config = dict(
    n_layer=19,
    d_model=256,
    n_head=8,
    n_kv_head=8,
    head_dim=32,
    d_mlp=1024,
    vocab_size=32768,
    activation='gelu',
    norm='layernorm',
    norm_place='post',
    norm_eps=1e-05,
    positions='learned',
    qk_norm=False,
    attn_scale=0.177,
    bias='all',
    tie_embeddings=True,
    parallel_block=False,
    init='orth',
    init_std_qkv=0.0162,
    init_std_o=0.0,
    init_std_up=0.0162,
    init_std_down=0.0,
    optimizer='muon_variant',
    lr=0.00232,
    lr_mult_o=1.55,
    beta1=0.95,
    lr_head=0.00783,
    grad_clip=2.0,
    warmup_steps=200,
    schedule='wsd',
    decay_fraction=0.747,
    decay_shape='linear',
    final_lr_fraction=0.0,
    batch_tokens=131072,
    seq_len=256,
    doc_mask=True,
    train_tokens=1449000000,
    steps=11055,
    dataset='wikipedia_en',
)
MLP neurons of a small language model. Each row is named by its layer, matrix (up: input weights; down: output weights) and neuron, and shows model dimensions 64-255. Each number is 128 + 24 x the weight over its row's rms, rounded and kept within 0 to 255. Numbers have three digits each.
Before each neuron's rows, "fires before" lists the tokens most often just after its 100 highest values on Wikipedia text that the model never trained on.

fires before: " ", " /"
L14.up594:107140141149159162156124101148082123146200141124172100176119190111085134118063154109152131128144138139094097142156098178118141119123125100100120141137130133164163080123183117114135120176143136118128141122102126115147107138093136130121110165084114128132130145153132121160122125144130112089137112143144096136101126102116126180098116137140166168135100162149147134113133162114150153129160134109156097101154132116099151133116113145149126137178126132153143126122091121122119087109106055114154117108164121162182130108159153124136115143101096156068157098122117159147116133124122141115
L14.down594:155125123158080105114126160118136123142097124166180129119106163123145151097127122113116125138170134126098119138143132109120115082113108111129089130097142114142107123186109132150132147104111153114158119130131122155103128116124085162141129146133161126110146084116147111125118140143113096154131119172088093112127141152138164130154134126137147139104154108146118162109108138122102137123081091110106142146109134129144123153173165172138129133117110145099118130093125140096151085086148195151155185169146126115145142126146149132111144120105096097153095122113144164161147144137106058114

fires before: "|", "-"
L7.up318:135148144125130159130121149118107137145124078111145140127097139121147171152112156131153187164151081155128117132141098144129124131129120109096135141149131111114090119104156128165121125119121140102077146130104130154120100112159128116083181108133073131168102110136081109128084146121126096113175128135110127077077130137101080141116114115113097113153135090144142134127089149122166115126141136118133127132136114074140128148114113090103134102160144097142105139128112138119152136154133079130179148104117151137146126094154120140143137144147227114122154122099121153142128105140111111115
L7.down318:094169122128138163123131061092133128112114134119083134100150106158152154088152111116129106150097107132192152118115133099124152146129159116110158099152136152121157084064111106127134097144129139128124150140110118165107125130136156144196119125110132145146106160117150142126189134123082159123073101128132181147136111112136131123172162110120149079133102144111132130139120115106153115138125108094115136153155109087151111116168171146107145103123137141129133128100151149099146123181102129125182130116125099123124141120109144089118099152100182103115132128109140124121139105123113163107

fires before: " |", " States", " a", ";"
L7.up13:136087102117141159138170119116127087105111137103123126153170126129092125071103145112126165123123142118121105143172113139122107113155106098122138099115145148126135113093125122160117104126113109097123134105155095154095116140145124136178128110134109139115119106104171152137088181119101107079134154133145126141101150149142087113131095141153138114119134127167152146169158068117152175132143130118157125127173124136121106102135105103116108119166123159143133167162160144142129185134115168150161129167096152127145150149105121109123118128171099155110169090106095112124101131115163182112
L7.down13:100150142164137092122124143088150095124111106148122132103126100145153123137164147072162126088153083102186116117137177129168136170120127144123107173123195118134110099112110146149115117143126106139130135104135096127166117100108135124147104134131121159151091111142165093128099057153119129116143142170150165118143119099147157070127142102130126121121140125097149118144139129122117093134114091125151148115113136135089171122159138098145127133148128129123105138176112134131129104146094157090146121129144141161165148140127098122139123101113122164104131133109118115124167117121095160134

fires before: ",", "."
L13.up78:126095119131132096122110133117157134148145103121145155154106100073176122140126079157090117171122174116141119121140102140099127123167155171120101074096143104110150110080095142182112108128135079145115154096107123116168169116158104144135110134121146079146119155102129139141088157129140163137152099168099118153121137108098114137117124113146176105141122117149112163135107097135122121156144128118153127172148101132132138094097138134129146117156111140106090149185127143136119140105140106146189102141125111143134117099097116079111088109122082121120116120150120145172116112122117140179
L13.down78:170120135146104171094085152148132137156136109130135131118114173103134098149111054110130119091116151138143141146142155129154149141145090109102125109156147110085094129168110132116145164120164109140104127140124141110153136134133103105171134132101163170082144132149079163112113140141159083115085154107145105130127184154106111171143113147094101124132093125125112138123146148137135164121090117142100138129156098173128101179142151138111127142130145110118097124124156099110095120140169128128062154114109141126113150166106171155125135125146121118130093108157135131155100103140114087149

fires before: "19", "20"
L13.up638:137149116176131115170137105137191109115113093122099115163136128141130104105094149140109135120157123138105164147159147153123113139118099131092142137076124112154156141138122140142091145143154123143158154130172124102067137102133113110132122184120140138114134135132107164115129131111150153133175105149167119112115152119112098129133147079149086142136145131144094096140092125091111163148115124149108127126139089144159105135167156125139083165119083121113090154173092170088137077139127074132155179136123128136111112135138151149089121090073151114153133156128071138084104123092170133115
L13.down638:068085113133176117121138100125144119126147129100096118142102078159131134140124127149128121156116144143155116151132085097125072139112157103145109127145153136124101123130152145118132134157126133090152139143141122143125131163145091130120155117131155120110134177138111112149109113122098148114096165099178134128110108134117141117132141110101128100078109143114176116134131134128153080097131136097124133113092134149125161115139109146148148101125131125158128122139138139110111098127125108135130170113128150144156089157097182105100135131142139128141126099118108139137136133169090075173

fires before: "|", "ger", "adel", " Format", " Label"
L6.up336:122125151143167145123113154125131125140143135157117121134144145126113126153110136118112108105123103115156116111107119123094127136123125150100123146154146099159136104113123108153129132123118133166143162136105112139086097105114122155122085202128121139125115113147073151146159154113098127124116199134123100143163108152122178172157099159115117121123200126173110143127120107137154074154121118125090087135114121115106135177100143104108082135132146102118170133096115162157132156116166134144096164093190136125116086151113134101125131129142111127132134118134098104126141091167084112109
L6.down336:148106084133116141107153136170097128151132138087132161149147112144104116116161134143134105119104148128118149134125118101123135120140138136126137126167104135083105112145137119118102152110107122153111108086108119185147188100166067161130149096103171115117136128138160130111121121146142098103164092136118116134112135120095137134138176108141138137146170162106164146133161153141100148133129126137169118158149170139101134086154103125112133140137155151122125086106140128182128084094125105120170110117071126100146147168144129116181090110101146136097162153128142127159141118095118109149

fires before: " ", " Democratic", " World", " L", " European"
L8.up599:142103173080139134173097125150120127118126117102141088091152091116142148116146161177152088138079128152159124107107117106085165139138145121143093138099093074141130133154137109081116111112098159107134117156107134141128129142118133174122107186122057130161155112166120135097120126132116090154089132102108103128115142135144130171144119151117165140128150153071122135070111126168145130158121148141157144132157119138144092130112106108127098168124117112136113128148152094133145138130105123131089169137091170083123127112102104118116101144084124109112133152157138143128127108104164152112
L8.down599:136140106104087189181113109132098133122127164122137159074152110106136096101175162150126168161133126169154131159133113118099076129130124133133114119086150181120130110149124109159140140087175140128110088133160133109147104133136128106153128137090139164132147105123162132087065110144114102133109122079161164074133155155146161142111105168126139128140118164157102141121132101106110127157130129121147145110140116119111131133125114168107117141119162145148119107130155128120146159107100149096115085095167114123146096123145120165142121135153094127182139129140110146127105104151101133102

fires before: "-", "|"
L9.up724:114123093148150130140103139118121136122128091118164150155117172101108129132098101135119113119107132110122101165202118113088135113116122118180128131147102135100118144134130129068139139128075110106115165146163108141126137115138158122175142153135145127127143123168130140172111112108098102142141155149132132096100108130114168150121107155129076124125054170116093159139145150141097107130137148140130147129142104158147135133102136100107116103167148164099167146112138172136124141130164083099155135107160130131159137136140138117157105155114134141171082164125148106111127138175118099082
L9.down724:119144131156105080173109095131108116109186150114144153117120137109095179135156122123144120137119110182115103099115136128126109097124154105114160140132101136127113157149123141125154108165099144155143165126131099156086118131104142136139107123136104083143111168137154132085151108117117119126131178112121111136111149100160136123101103123122116138128141149122124127149155111155148123170138165114153173139163092144112073110104142123161127109128118063146146160125125123121091122103105092125188104121171101142129131117156136162101134100193054154138126067134115118125170200129122136115

fires before: " ", " a", " Ireland", " Vermont"
L6.up860:154102156081108145122160113140100087119115108118157104132101105064070140168117153099114111115121144111121184157119086129143207153122161134072136134157161136154110140205138105130118138156103122122136133098115159138168110162133108086105083139122112129125116140118130121136107100139144150146126137121127101128130112109127143163140110090145140105156134149126121132161128142167091145119107145108088146170176127114110123130137126157090107116135147138136134112154134144148165117120126163132135110138123141146110103129181163177098143122110116085072103132087108139139159131158103136069
L6.down860:080111149103136143103113156148112141108112091106173136157105097138126150142134139067148153155114192072149115122130132089086152109108132104091123177138134120128176122154090158120093109153122142114162130128146104124114115168109080122152080135111165159117125140156141121120148091141125157154127190102150157094145151137135154138141103122139139119099140118085106130113121125109116122102097125135133094107126140113131136144117136130176139103129111134126113127127101163105110147168116142119075071163138113128143126160130100102140144145129077113161125147123157135135119166150156192096

fires before: " ", " |", "20"
L14.up748:147086146148125119116138088137093085142130134146186134090145145107121098130113118076073131157115114119103105100156106147097179150153114109135133122154155141153136085116149106125120102098146164150120109148127120125166125147147094132141108146129129176119125156139120136110149074144135114134164101113151139142086154097131154134127118140142145139138129135106124189147148107149119091112099103145168115128146122098085124128099124132120112144114150102108110104134125100095141175112142145093135128113131150119076122131150170153110114159116133152102148124146116115122116133094125151116
L14.down748:137126106121111145122084090158122130109144105122116122131169151129152155130079124132134127154143156138114097140106100104136136137129123101177154109136129097143140153121146109139098137160139116106190121147107091137151163124110118119110132115154137110107125119190107073138138125136140096109101074140139168118144083119148108149126125095164155131114139112129142103106160098108133144158145141138153102134110128065083120102138119098127073134173106072143135104155098109131108171130149134134153148107129189148110139144135135160137145061103104122127109128093109146123147119113094146107

fires before: " that", " to", " in", " by"
L8.up890:119138134172136120123142135110116137097115120144105156145126160115121106133158082152137139150107111117187108123154182129133132131117155163136129075098173133141089148139143108124100103125138111090124103137084093119131153112106143150146110160115116126093118122148131093123161149153141079108113142149139130138129133072148142118138115170108106092127126113134119122167146155109081172123138109152129134193152142136148115112130133149121146163138130125134153152142111133149125116178145160135171142133112097120077105141083166138142109146122116125078143146133123130112175151153133114090
L8.down890:117121147134134116118117105147115134089144132116153154186107102154132108154112147143145134137138109150161074141099138076136103095141116162154117141108173115119131147081157114105105152112154099083160125123125123102180134128116146143106163096097144133082129107118149129135149137117134121094151179113154114132110133150099110151066129151146116106140151131119130101125135136115142163125155135071104142090127164128136121079121103139142127134157121082085121149110141128172098185097133161118154123171106140085117145104124114117176177127162143120146139139108120111127122106144129138075

fires before: " ", " by", ":", "\n", " Baltimore"
L5.up471:170082138128115168163122123126133112106141139116152122160120064132103149129134184141106198127099115127111101118103098122166142115135139117106142142134118148104075132126141156087134105096113124132120146123095129141134113141129161140131097147127127113114166143126092107154095112157129128130115129166107096114164108075153145191139120173100143124129123127109123171123119156157124144131174172131084112110124112153116131140106126124158110142126093156124135151131110155159162138143107050121187139147150141129177088112122081084121164114152153099082124131097113131120119098102148122148
L5.down471:119161137124168123106150135103143102151153115102114126105148153140157129150136134133142146114138114144065123121131115138117105144154108120121144131128131146105090109133122195142134128100126135125124136103157135171136128159099118085138160090092138146119110154092127092109117154098133127142144114119146160116117125130120075099080153088131119128134148129106126093117135129118116133142163088126142145060154111148105136141134146145125140100124171108181155095157190089117095123074157138140137135125127158085111095135157109107167136129146127145193160120117115180156141135101086170139